Weights of a small transformer language model.
Size: 23 layers, width 384, 6 heads of 64 (2 for keys and values), vocabulary 16135, 48.7M parameters.
MLP neurons of a small language model. Each row is named by its layer, matrix (gate and up: input weights; down: output weights) and neuron, and shows model dimensions 128-255. Each number is 50 + 15 x the weight over its row's rms, rounded and kept within 0 to 99. A neuron's up and down rows have the sign that makes its largest values positive.
After each neuron's rows, "raises" lists the tokens whose logits its output raises most directly, leaving later layers aside.

L6.gate596:33 52 65 23 53 49 42 35 47 39 27 61 62 41 40 58 81 58 69 64 60 74 48 51 57 51 47 44 61 47 33 63 50 44 30 22 35 66 48 56 28 55 44 66 72 32 38 44 56 62 42 80 28 68 10 38 45 31 36 64 74 64 48 62 37 62 57 54 68 49 52 52 55 62 37 30 65 36 44 54 44 57 27 89 64 57 74 66 45 48 84 69 41 48 31 58 60 14 66 64 79 52 58 62 63 62 44 47 41 32 86 46 49 36 49 72 34 45 71 66 25 52 70 62 30 69 74 42
L6.up596:68 68 43 47 63 70 29 41 65 34 32 66 74 45 70 71 91 69 56 45 44 53 29 48 35 43 53 58 42 67 49 20 55 63 56 47 52 48 56 52 26 80 48 57 49 43 34 60 34 51 64 59 54 71 40 43 26 47 71 66 62 60 49 83 64 48 43 44 46 24 76 20 88 26 42 64 51 37 61 59 32 38 69 51 42 37 59 64 54 68 53 36 64 29 63 53 73 69 54 69 67 31 39 55 61 39 95 53 62 44 13 31 57 46 56 45 62 38 66 48 34 71 69 36 46 70 47 45
L6.down596:53 61 54 64 73 54 60 42 29 28 57 53 69 46 68 58 32 51 58 38 48 56 41 39 36 95 58 77 42 35 65 37 54 67 37 45 43 30 50 38 66 41 68 43 39 79 37 51 15 54 72 34 53 56 66 54 60 31 49 53 55 81 52 66 53 58 59 54 42 35 66 31 45 61 36 61 54 53 48 64 39 45 55 28 74 58 35 74 35 50 61 34 58 29 41 38 60 48 49 76 32 70 43 74 37 31 74 37 51 53 43 34 70 73 29 27 44 51 52 51 57 54 61 62 31 60 26 55
raises: "ity of the", "ity of", "ity and", "ision", "is |"

L7.gate217:42 49 32 32 56 21 48 32 46 49 46 37 32 64 49 57 34 57 67 71 15 60 68 45 50 71 50 25 45 21 49 64 56 72 45 34 45 58 44 65 37 45 62 73 54 46 53 74 60 56 39 45 57 34 26 45 62 52 65 57 36 41 57 52 34 64 87 59 30 65 23 49 41 79 63 36 77 54 63 43 25 57 73 52 35 41 57 46 62 54 53 54 54 62 46 47 45 37 30 61 53 39 63 44 41 62 49 27 74 47 44 48 69 36 32 56 31 50 48 32 48 66 27 35 26 45 20 48
L7.up217:51 29 51 16 52 53 50 51 59 88 46 28 55 59 56 42 49 46 81 70 00 56 59 48 50 59 57 45 58 46 14 58 42 61 37 12 36 73 47 69 55 58 62 45 34 55 35 51 28 50 51 27 66 45 31 51 59 70 71 40 33 46 57 49 58 52 76 75 52 40 46 39 15 71 53 57 58 45 38 48 30 72 95 62 50 78 47 40 50 73 52 84 57 47 47 43 79 50 49 63 56 23 75 36 47 49 46 35 54 83 60 71 39 45 22 60 42 20 32 30 48 61 58 46 39 55 47 54
L7.down217:68 60 16 12 66 44 91 68 63 37 52 44 42 44 50 60 42 45 56 54 15 60 38 54 58 83 64 69 65 18 55 51 68 66 43 35 57 99 56 74 58 49 65 35 31 52 56 35 26 51 46 28 68 42 42 54 42 61 66 56 35 37 56 52 51 32 44 59 34 44 29 63 28 59 67 67 45 58 41 60 27 50 64 46 50 70 43 32 41 51 33 46 36 45 37 49 65 39 42 60 50 71 65 75 41 30 70 16 46 78 68 55 62 37 42 42 37 40 35 36 38 47 51 72 49 41 59 39
raises: "ition", "ar", "al", "ity", "-"

L11.gate550:45 33 37 51 29 57 35 61 43 53 68 61 46 42 41 57 69 76 54 60 39 58 38 46 39 58 26 43 38 52 59 39 42 50 43 62 77 57 49 56 55 61 71 36 34 47 50 42 48 53 60 66 47 45 39 08 70 48 60 47 73 47 32 66 39 47 27 59 55 42 45 55 36 65 69 49 64 59 27 37 36 45 43 39 47 38 64 30 49 62 46 49 73 86 51 52 49 69 28 49 99 66 50 37 39 17 57 41 56 82 39 53 45 62 44 47 56 41 36 48 26 61 32 37 74 48 38 71
L11.up550:20 37 68 48 36 58 43 47 46 43 50 56 61 44 20 34 68 61 46 36 60 66 42 28 35 38 36 57 55 29 51 34 29 63 32 81 47 50 50 67 43 71 64 46 35 48 35 44 52 48 45 37 75 34 47 36 44 59 55 46 69 54 36 72 54 34 26 75 48 42 55 34 45 41 57 74 16 34 33 59 53 38 74 50 64 42 63 53 28 51 40 49 50 48 22 56 55 61 00 58 59 60 23 34 40 29 48 38 48 70 42 56 47 73 51 41 28 37 43 60 44 49 24 58 53 39 41 57
L11.down550:40 56 42 72 32 51 47 46 65 60 04 30 56 59 42 56 51 82 39 45 36 29 54 44 68 41 24 48 71 66 34 37 27 42 69 35 42 59 47 74 64 63 39 43 44 43 71 53 40 41 61 31 61 27 58 42 51 40 36 55 68 56 52 62 51 55 46 49 76 43 58 28 40 28 37 54 19 64 47 58 42 50 53 55 47 74 63 47 51 64 53 39 56 36 58 50 38 11 43 31 57 61 43 41 32 43 42 45 51 53 43 77 70 30 32 45 52 17 60 52 42 49 43 49 50 32 60 56
raises: "\n", " (", ",", "\n\n", " as"

L7.gate566:55 67 42 38 42 82 65 49 67 17 39 67 65 40 64 75 42 54 49 58 73 49 29 54 55 17 37 48 37 67 62 38 62 59 57 52 57 35 42 46 80 61 45 52 55 79 60 65 56 49 37 73 51 48 69 43 38 28 63 63 71 59 62 44 45 69 77 54 56 59 45 40 49 38 60 50 53 55 54 45 30 34 17 51 20 26 39 26 66 50 48 51 45 45 35 60 62 47 65 55 44 36 43 50 73 82 49 53 68 62 60 29 56 37 45 47 40 80 54 63 42 37 59 74 56 32 39 24
L7.up566:50 36 67 33 60 53 13 47 46 37 39 44 58 59 79 50 50 57 47 44 36 56 57 51 46 30 38 47 68 60 61 25 46 36 42 32 57 57 43 33 72 50 49 37 58 66 60 72 24 65 40 54 49 61 57 49 20 57 55 73 51 66 16 57 72 45 52 60 39 56 73 38 58 42 25 51 52 44 51 68 35 38 39 69 32 31 57 49 54 67 37 48 47 45 59 43 69 82 71 73 43 71 52 37 52 30 53 36 69 61 38 64 59 44 59 51 48 50 54 50 70 44 59 39 85 31 46 32
L7.down566:50 55 46 33 41 53 64 54 43 64 31 49 48 54 46 69 49 37 42 39 42 53 20 50 39 42 35 53 45 65 32 52 45 51 51 47 51 32 50 65 68 41 54 49 43 40 61 49 70 32 44 54 34 39 35 72 49 34 93 57 36 54 67 27 37 39 55 42 54 51 44 60 80 39 50 49 40 65 60 51 45 44 48 38 32 31 58 46 28 47 49 66 44 29 51 21 54 63 52 40 68 19 25 73 37 42 66 48 28 77 29 58 47 37 48 57 51 43 67 67 52 30 66 58 38 52 42 43
raises: "ity", "ity of the", "ity of", "ome", "ities"

L9.gate845:26 64 58 69 42 64 47 49 45 50 45 44 61 44 41 52 43 47 60 15 66 55 62 60 60 37 36 41 29 60 66 67 47 52 44 27 23 32 39 32 40 51 55 61 45 28 71 63 45 90 43 51 33 42 32 46 62 43 38 27 22 65 32 72 75 42 55 55 80 57 50 65 60 67 55 33 39 33 73 64 38 69 51 43 35 41 59 40 55 63 51 42 35 47 15 39 71 56 67 37 40 61 23 36 60 57 62 59 37 54 71 42 34 55 71 66 30 59 59 44 76 17 83 58 31 59 51 65
L9.up845:44 57 47 69 74 58 62 52 62 26 48 69 49 38 33 43 29 27 60 31 37 44 26 51 62 63 20 50 42 53 57 60 52 47 32 42 27 33 45 49 13 53 33 16 41 36 36 44 42 74 60 50 48 48 26 56 73 51 40 30 45 51 21 67 56 50 62 53 80 69 37 48 30 65 46 52 38 51 46 49 46 83 41 29 43 23 38 25 73 65 46 43 67 45 28 71 40 59 48 45 27 51 50 51 53 10 62 53 39 46 28 61 26 35 70 66 62 55 37 45 33 28 58 52 44 38 58 35
L9.down845:41 68 52 74 54 46 53 60 61 47 64 49 61 48 44 37 68 52 70 27 48 39 60 45 45 51 42 63 52 54 47 70 55 49 45 72 61 57 57 32 48 26 60 37 46 46 61 36 50 46 37 37 45 47 53 57 44 35 60 46 50 35 46 61 32 51 36 18 72 73 57 67 76 43 55 59 54 52 42 87 60 70 63 59 43 59 24 40 38 37 50 56 41 36 56 34 48 49 90 15 37 31 11 52 69 73 42 35 34 46 47 37 32 58 45 66 47 54 56 65 61 50 58 73 42 24 48 23
raises: ",", "–", "-", ".", ", "

L8.gate94:38 60 52 42 65 76 53 36 62 43 51 31 43 34 84 37 32 60 40 43 44 36 55 54 36 53 37 39 44 52 70 56 69 18 10 47 55 36 44 20 45 67 53 59 48 49 74 30 46 47 55 70 17 57 29 42 43 55 48 72 57 65 30 73 50 57 25 15 36 45 49 26 43 38 52 47 57 67 89 69 64 38 18 35 66 41 30 40 64 55 32 49 40 36 57 83 42 49 57 60 36 68 46 42 34 41 54 60 60 60 32 68 49 42 68 61 38 64 70 50 60 60 54 92 40 74 53 34
L8.up94:48 53 71 62 69 29 40 49 52 45 43 23 34 48 58 47 35 64 38 52 51 24 36 74 38 54 58 37 38 47 57 37 57 62 31 53 70 33 46 45 57 71 42 52 60 36 84 42 36 42 33 61 59 44 38 42 35 47 48 33 58 57 12 56 34 41 32 59 39 66 37 09 58 35 84 43 24 54 63 58 38 51 51 33 55 49 33 49 46 51 20 52 13 44 61 67 63 46 53 45 06 35 57 52 54 16 69 62 45 66 32 82 36 31 62 34 65 57 34 28 75 58 57 32 73 76 43 35
L8.down94:51 50 46 65 66 43 60 53 38 46 47 55 38 41 26 37 56 48 70 33 51 64 60 48 60 63 54 55 40 60 58 50 66 29 36 60 52 43 35 33 45 65 64 64 40 51 74 66 34 29 49 27 45 40 34 56 51 72 57 46 48 48 65 54 40 41 44 68 73 60 66 01 44 51 59 58 75 48 50 79 57 49 29 53 74 64 22 56 89 34 55 24 22 34 46 60 31 29 42 70 24 44 39 53 50 37 78 55 37 27 62 48 28 35 50 26 68 24 34 53 61 48 65 42 53 60 51 45
raises: " ", " (", " and", " C", " D"

L16.gate762:47 25 74 38 36 39 52 47 42 40 58 22 61 45 65 57 52 36 60 61 95 36 46 66 51 52 51 53 49 46 42 59 47 57 37 82 60 25 31 43 41 53 46 57 17 70 53 28 33 59 55 76 55 47 46 50 55 37 46 29 53 75 46 62 39 49 64 43 69 29 50 40 23 84 54 72 65 56 65 35 70 62 54 23 59 45 57 47 48 58 62 55 57 65 28 89 38 60 31 54 55 49 58 37 24 28 55 56 46 68 36 49 41 45 56 63 44 69 62 39 66 48 59 45 65 64 47 98
L16.up762:48 46 73 29 46 40 50 39 32 45 54 08 57 33 66 62 59 26 50 33 82 52 55 60 44 30 56 44 37 34 44 63 42 78 49 68 60 14 42 47 39 50 57 42 22 66 56 34 19 61 58 70 45 60 39 48 49 44 53 48 41 65 28 53 31 51 57 71 52 27 39 50 27 74 61 68 58 33 48 50 69 76 45 15 51 54 51 55 40 63 52 48 57 57 42 59 24 38 34 48 45 47 59 33 38 28 61 62 48 78 38 53 46 42 44 52 34 80 71 39 72 41 60 39 62 51 45 97
L16.down762:71 68 43 76 73 49 61 78 64 61 29 75 42 56 48 34 46 61 27 57 22 59 42 24 47 56 55 53 53 65 30 34 47 56 59 27 48 57 57 55 51 59 43 64 72 45 50 66 85 38 64 31 57 55 52 42 58 51 54 66 63 38 67 50 61 48 33 56 45 50 53 54 61 21 55 41 41 47 31 54 49 47 51 80 25 61 42 58 56 42 50 56 43 43 65 46 65 37 66 52 69 41 47 73 57 70 41 47 65 22 64 50 58 63 40 47 49 33 53 47 15 47 41 64 37 36 64 36
raises: ",", " and", " (", " in", "."

L3.gate320:41 26 59 32 43 46 72 69 43 41 31 55 45 68 32 60 49 32 55 88 58 49 55 32 51 45 25 43 47 22 52 47 33 54 55 25 79 49 49 61 79 41 68 62 45 47 27 52 44 68 50 59 57 48 72 69 37 47 59 75 32 46 57 47 28 45 44 66 78 39 64 19 12 55 70 37 49 57 46 53 36 69 80 50 76 57 45 63 31 43 54 46 45 51 41 45 91 34 39 84 56 24 55 49 56 43 33 52 52 72 48 28 57 46 59 40 50 51 53 49 49 52 61 41 69 67 56 48
L3.up320:59 44 56 50 65 41 46 31 46 40 81 56 19 50 12 23 51 59 60 77 27 46 76 53 50 55 38 34 56 42 48 34 57 39 27 42 75 31 27 36 61 61 54 67 59 50 33 81 52 87 53 68 36 68 29 42 50 54 66 58 42 69 57 48 22 54 74 55 49 72 53 51 26 81 63 51 72 45 55 44 20 57 70 13 68 62 15 51 35 46 55 49 66 57 40 58 80 46 18 46 60 42 59 44 62 40 53 52 70 51 75 37 27 66 48 38 39 47 56 37 48 65 46 52 51 35 21 42
L3.down320:51 61 57 16 61 50 58 59 52 39 55 70 24 44 17 41 42 33 38 71 40 38 40 56 34 39 74 51 49 26 52 10 44 71 67 44 57 72 63 55 76 45 79 61 39 33 34 60 69 64 72 54 45 53 53 59 33 70 51 67 49 64 62 44 04 37 69 62 60 42 35 30 30 43 73 39 40 38 46 53 39 50 77 34 57 53 26 59 54 36 63 46 54 55 38 31 86 43 23 54 51 37 45 68 57 60 60 44 72 67 55 51 47 50 55 37 54 41 33 36 41 89 57 58 57 53 39 10
raises: "ing from the", "ed from", "ating", "ed or", "ed to"